Weights of a small GPT-style language model, trained from scratch on English Wikipedia.
Training: a variant of Muon for these matrices, 167M tokens, 10187 steps.
MLP neurons of a small language model. Each row is named by its layer, matrix (up: input weights) and neuron, and shows model dimensions 32-127. Each number is 500 + 50 x the weight over its row's rms, rounded and kept within 0 to 999. Numbers have three digits each.
Before each neuron's rows, "fires in" lists the words (lower case) most often at its 100 highest values on Wikipedia text that the model never trained on. A number after a token or word is its count.

fires in: "film" 33, "episode" 9, "authority" 8, "following" 6, "personal" 6
L2.up28:550579499462429500449426497545502531473500377462476557464489492474491448477480475507444541459524598540546482504516544522576452493501458397509475469496421499511408566529470521462510455407487509512520524508445432469566446504524587527425506485460551454542520420566390462522517485368485568557

fires in: "born" 19, "life" 11, "bruce" 11, "cruz" 7, "early" 5, "biography" 4
L2.up1019:496416442530578492427445482489449501539484440457475502449444394559523488516524517616390517466558454472592456555439532569508537473406455503521508492495529454503489365518523424532431538567475501530507532440521379600455518566594537576395532548405503473509567487464567553481531517474609529532

fires in: "most" 30, "more" 26, "known" 14, "due" 13, "according" 9
L2.up747:509511533497379499394529502508531453495451397506529525517457496531470443511459538514496502449567555351541427562469477584530515448517584417562552499436541534527546521473474443599501507426500500541503482446553514485476568445517483360493607435507615503447584440460509473549407572516495555413

fires in: "began" 20, "early" 18, "started" 8, "career" 6, "result" 6, "record" 6
L2.up584:389564504548537488477554460471504516450443426426603477453556414466529591495553481497510515458542486539542560492476525605492405447474380539563513441467483494500521495475472486505507517431583531537457388436523525569452486472505416468561476523468511454391496464522515444606506538500558542440

fires in: "its" 40, "is" 14, "died" 8, "a" 5
L2.up270:559506541471347457528447537570378438503471431539429546536508460466547531436511503535461508603476523452562535537532430531590475479493528538427424448590568501481530523521545499483537478452462459592542443587629505537563534524546527577491545563486560466488549549523427452487441455472477545451

fires in: "band" 18, "women" 13, "men" 9, "help" 6, "car" 6
L2.up445:477491457484470583515518519462437466470480460485493525421595457515515451518550568519509578471461469574505493520561490480456475417555516510507444466643514449561442517458517480510457417580508536454527530529435415502435560474415498503509464464464471509502417501499491561445480578384518462576

fires in: "so" 15, "became" 11, "become" 9, "soon" 8, "similar" 8, "becoming" 7
L2.up965:493438475490438472465525568457589547504470437532526435530547514446548447493389456544466372468451571516374479550572485494607511511498538496438555476476551564443515529531429517585487539460465448514537458580487486466466553469585586414471509439461487502456516544542467614464537528474543469482

fires in: "of" 33, "final" 7, "round" 5, "listing" 5
L2.up598:436455463603491502441587518450415551531382424563525471512497522544513530571504392457538512535562403468505594547511538497577531454545436551502487514532498474471515546521473477462499482520487500596481435514524438478544505554547472531478484581428479459526489470550458544554455395491465524496

fires in: "record" 19, "total" 15, "recorded" 9, "recording" 6, "awards" 6
L2.up38:468454538575503465462611434520505467397497482489465426518461523572466551415535443464521601545423444530522495519528513519583466539545463481491439518468505562582536543464507553614570536611582537458438514443481440530434527529519444567590463461542525453414474554590508512526504455477392534431

fires in: "they" 46, "well" 10, "information" 6, "she" 6
L2.up170:565420522511484480557542520492520529590413605457497534400488567478496447470526578439394553483487457486529505480541454475473519476504525475607410511558579511544449488569403484451558463548462507500588545512472473573440541560489514607512505493426444596407582586469509556436536576419420521470

fires in: "world" 22, "team" 16, "cup" 12, "home" 10, "university" 7, "college" 6
L2.up50:485580397628464530488486538479482447625501549561505589509533552501442520478416507572564455497502471549596486485554579519528548534554579510536465358574547580475422524528465447520466516523542423484506464487496504554465551490532543492525523555402508545459508484468516485469465559507408462497

fires in: "from" 40, "town" 16, "club" 12, "family" 7, "spouse" 5, "house" 4
L2.up802:414557500575536507441520460515549547562567524515570569459457453509505548508558452449478456524539561450510468522535461553481488581494486504523558504576475505549441546475503379443452420564538446431563507504429537588525365560476518507362554485441551580500479446552446491458490474461523540504

fires in: "also" 42, "later" 21, "eventually" 7, "now" 6
L2.up546:443536548482455547548530499512502520520544583551586434532526544387490496549425547450529435578557549496546512444506492494522549604424470484419493466419520517473565524519448573440533458599460498577519526513479492537486469433465516364479541535507437536489514503451498466462552477511528540449

fires in: "in" 41, "president" 12, "led" 7, "champions" 6, "for" 6, "during" 4
L2.up262:470549499535482516467572560471498559441488521499498521475430436474445417384408466443532429471524428532490489507560551430461520455487507545473539488486477462516424497484579435483458511468617508492438490486436493490540449469492532444507505490461544551558534472482505471448528593462525446564

fires in: "about" 29, "published" 13, "received" 11, "based" 10, "over" 7
L2.up195:481440602571508477518465539524540388555461564506548499469561496470562580552464397431510456466532465463559549450509471538484552488512473465574410463416474523547482516520492472593468583493539517500494418450556496515509493462487541474506568530451559450522455432508558503415500562459428423488

fires in: "she" 56, "debut" 7, "location" 4
L2.up765:482493509463494429541527466514449483452457498536546543482458523478625465513557487444478485520492352510460559516475507493469535453519472554494469515474575395400420397494515414466493499477515471548570493533459490521545555479545458547517509479548518468498481550553457544449601528459429519474

fires in: "party" 22, "died" 17, "election" 11, "district" 7, "japanese" 7, "born" 6
L2.up486:512558396530465575537504411423362517549514492440536519488604533464461448574443530514485528514512470515587519566439440438599422414522450524529499479455505491414461476422494563506521555450506534470506439528472453453455488508459561589447468439432584505388490499495478562430529521423480536497

fires in: "out" 32, "well" 13, "outside" 6, "over" 6, "manchester" 4, "throughout" 4
L2.up785:471525533488519606523471567535482523523496532446564466467495448582563547581512506557475410559518417482570507588562491604439454510533447496515499506554568487501475468512580448522545439495569457442512517574476494462456555535408526545510479514549456520501511473522540495539475591528576636511

fires in: "also" 18, "most" 15, "more" 11, "critics" 6
L2.up1011:482500562537431502540530446478520498485481464485549591560532508413430462480345572564472502589532486445452539439567459496513487451510507485447554513483522564549598427490474490408496561400496442568514532438538467640468630451608495485549477531557619488428524493552514485493555507476446532479

fires in: "also" 65, "has" 6, "later" 5
L2.up641:508466567566446487520444490545577506482463443515568477570468514505549493489440538525478464471466448444455533570516507448434552501532513484440389394491542590535448505451512460429543480452448478513560414550545518515498570450647529542554527524445501557447402483545558448440545450508499456461

fires in: "year" 21, "life" 11, "has" 8, "years" 4, "early" 4, "discography" 4
L2.up960:487544615467477449522517548497496469565470465460467545437523485467511514503533549483544576538520462458492480465482441527574457510494463483513495412602445471502492505533492511508488611509566538467541588456464456504500528585543438527447455641398562439511492531535504494611431503555429596448

fires in: "this" 61, "election" 13, "each" 5, "single" 4, "following" 4
L2.up248:525506483506476499503477500520444530472461494367520477538505552455430518406506477378434450514475527457445563462494481457550506487476371499540414487484495443505364516581528515486480593464495507555484440493559483525448518545472481539487543523497481536376533461493502512547544540486451578421

fires in: "born" 15, "released" 12, "life" 12, "career" 11, "founded" 6
L2.up1022:573542527537561490603521447506570459521476459493462587526521537568445467419450558465507507516528481418495360501486451546495449366481508519573535442507450459555531539453460452481500517496478521476570438438516456514425431425503515545512427516424443559454489526452538548570412515485480446430

fires in: "national" 32, "state" 21, "international" 12, "nationality" 9, "public" 8
L2.up475:466605496524484503484441445588524570515587524526488494408485513577464549456486548514462449549475614550451502498414500510495514559484505609522487373522481554463485495472442497466522496349534510625491500514426468568589469526558501502462467543474512460456527445511528486488489572541489461458

fires in: "of" 47, "husband" 5, "seasons" 4
L2.up495:501440483641384481486571536501581495445499543523458526525524474561566567490472489519560396517527485573488674446564487430444522484429580536446434463518496541583556509454537461442484455571457457489429458474558482524488603556510485466583446498476506485520534465557433536526453525507479490476

fires in: "born" 46, "career" 6, "18" 4
L2.up828:445491466477498513494529473583464557552489539471492528474465518611527506404565533536466499442520525503474427484547463476400425493443487539517483515503577510480450451581475520519546553500458550459487470528562507439416577559470552432489502518410526527493396552416491549514511526390593512506

fires in: "by" 26, "also" 12, "after" 11, "despite" 6, "white" 5
L2.up333:520577529549420543503463498526529451465497539490501566487558524498513476448531483472463531628469528431471518553566507464527550528553543497502535430507472471503503456463487522512510435532447471433514362577603493486508580504544578532521489523471437542463520536431496538588414513553453574466

fires in: "its" 75, "s" 8, "for" 6
L2.up768:441534522534429419519466402437514518413467434478509523432480485576555439473529493523618615502456582535506464550555450535541497469546561578471523444424525516487495509547503570521536535509484448524520453470497497481556530486531555513559492542481563496470494531434501497500515451499533489522

fires in: "first" 63, "second" 22, "debut" 7, "last" 4
L2.up676:455410442550457522557496429469497535473475535612551529512512483383459439535461516506499494541547482471487546462587550481480554460561526434405476500492462518516415473529483528445488579547475477445487532539565459585602427502476391596566494521497526490477509478501505549417544474525445550477

fires in: "at" 86, "from" 11
L2.up966:593542523585469535546473551653458412493527514490538539391505430474506496491440540452428395463556559411573468608479499487620385472461456535500451436586506475510505478500526458433488461461550470465431466470517551399538517478494507540469451468490520544511476564469475462390497580411440486528

fires in: "research" 22, "work" 20, "music" 14, "working" 5
L2.up883:463488525540484508431472550514490471509508475480547412538557511545527515582498546484493546475539514540487561602498569447495558470601401561575513503479484535558474452478528501506540459484508581504450573469416407480467426459517463538517468421460507540474600487525549503477535434456450432429

fires in: "a" 78
L2.up658:539557501606483510560437485491422526610528409476409496529522491411449432463450545602546442491577482512500468544491475523502381497510477468514539368451522513514524496532438514512442442490454403503488487486512506547449557494573535507484578474451492525545545567359448650523516479473494551516

fires in: "played" 20, "ground" 12, "died" 11, "received" 8, "graph" 5, "graphs" 4
L2.up3:508453449580492431511608428491503460520538489489433500466515431504472482494586493463478547529451587544584552423414524453524437571476412480458524420446545551506418462492487415470455408421498560505541538404555554565426451572477514488513471576494569572542437581510538544481579428524541483467

fires in: "one" 34, "details" 8, "most" 6, "determined" 5, "norway" 5
L2.up40:496478505519414511480474621490537499489536585626529513555473508484507589436459464556506415504637519495517594627471590535450523485484497468512501508561489498510497434490513470504473549452432508524553534522472495554519554359483453453499515554581471522403509508535479510512506501475506452518

fires in: "total" 23, "age" 18, "record" 11, "number" 9, "recorded" 6, "footprint" 4
L2.up958:512480466470467534510556540495479549560470507425490472413511457577520426507467464508508508420481518530570482488516465493473465621451381463522515626433514493505494502507427520526562532481557539479565407534500426592472433395537411538474415507465468396498380381538557504540525549476452476486

fires in: "one" 25, "each" 19, "no" 10, "any" 7, "none" 7, "this" 5
L2.up864:424465529491417467533462462518484590463445537494486560522441489543502431445510557486433443521453455502528461488498577441503455529461550500511432487522421415407513475518483469538474468499558486445429513478593494579422482618436481553493509533541498531429560594431441470536520552555440517557

fires in: "can" 22, "career" 19, "division" 8, "canadian" 8, "may" 6, "which" 6
L2.up970:491469502489578487538468504488540474479481493422437473503518532526379515545493534559487490519519497491397537530443465559604510405562460552511521374600525411652535523507404494532497450551457494489484547488611586526537586413518592600494476563466570490553552486479527554491477491480496493497

fires in: "land" 20, "result" 17, "resulting" 6, "rest" 6, "restaurant" 5, "landing" 5
L2.up888:520566489470417565531550534541420449595518437491552560446535493511557464457477512428564516458484485492466521495445467575606467519527434577520533520518520527394491489487430546511466529512468455511519465480574457478474450560519470483470484596451494467473528518493506535514463489557521441573

fires in: "of" 41, "the" 11, "is" 7, "to" 5, "most" 4, "him" 4
L2.up487:522475510562416513483562522494420453417423553467533479522504457491479492465454450427490490485517473498472562533482504529528483562451540559515524485509486482424545452503408469526557551405529503510520474406583481495517551454432491484440562491534438435515527447511404421499462525601457552452

fires in: "which" 35, "range" 8, "remained" 6, "order" 6, "change" 5
L2.up5:419488476506510489510472456580608500470522595454482544504497488544476549466480502495499402508461538470485495527478523624445553454572477423406545497565437384549460516503429512592500526516448484548534516447455526490468512481523486527554546586463530411578508441541518532518548531459434539467

fires in: "only" 18, "so" 15, "well" 12, "soon" 8, "software" 6, "however" 6
L2.up841:533466452429567482562503466506518481461460461472542463541518547456580449534564447610380411497498503530557580489512553505464494540497444495535481467454611525471448556451422578503514478528509531521594538411534503414504488466508550445538486516506592517523482454521482476515504526578525563534

fires in: "life" 22, "family" 17, "years" 13, "personal" 8, "authority" 7
L2.up824:467559434515461491526416527499481439457592543646470560449581561506544424480497455487404531465451480480517475510409523541516505595530489481574528561532434522532456453474555523539492534462446452501492431535464532526460485516556423620450519476379481393387562449522520462490481525498568527494

fires in: "of" 29, "all" 11, "those" 7, "short" 6, "to" 4
L2.up429:521527505500447456539515470464503438555454650510465545480512595512521538431580590521463540510454366447493470524435441564402376572467480574516417524522489460472514454517518506515643517557518483437464461559488511557522513517446507593533506565488526594564523578458466517448499462459511503488

fires in: "life" 22, "according" 14, "population" 14, "death" 9, "candidate" 9, "year" 4
L2.up348:509528440521453453456574499465560457605498458478544538442560519437674490514381549539558527531471493437497595514471534424536463498522451519524461413527543587484460460440448506510500429488482531498505461494527527555456604588539471441477499491389413477519603478445558537531396491463437466494

fires in: "votes" 18, "party" 15, "career" 11, "history" 8, "production" 7
L2.up518:390515438483402493449555531501525480484566411569486446517559463490420518517456515444598529487565551465547608610437474504551495455465458558529539454560579431563460468467510454506468549538504466551521379502558477478531593543533471585452444526386549382442478585514482538501459514490573478527

fires in: "of" 70, "history" 6, "early" 4
L2.up638:560550541518473474475530455476489417419529507530563593478495523554544592499545487479411529497530488377593472492433511575499458474423458589497516402502536476511538389472528454429488495567487495471425532550552482510582502491474446468456485582394519568503464510449445453412455507400619490447

fires in: "or" 13, "from" 13, "have" 12, "has" 8, "had" 6
L2.up858:542462578502602447537478553605586477436473570457481586471435537485524480501470527581436401514519453494533523492547492494494473584509486507449458526489395549418481513508572525505503450365451465450479464460545480492505483619442533484548469553432359465538486427513484490434477586498408506447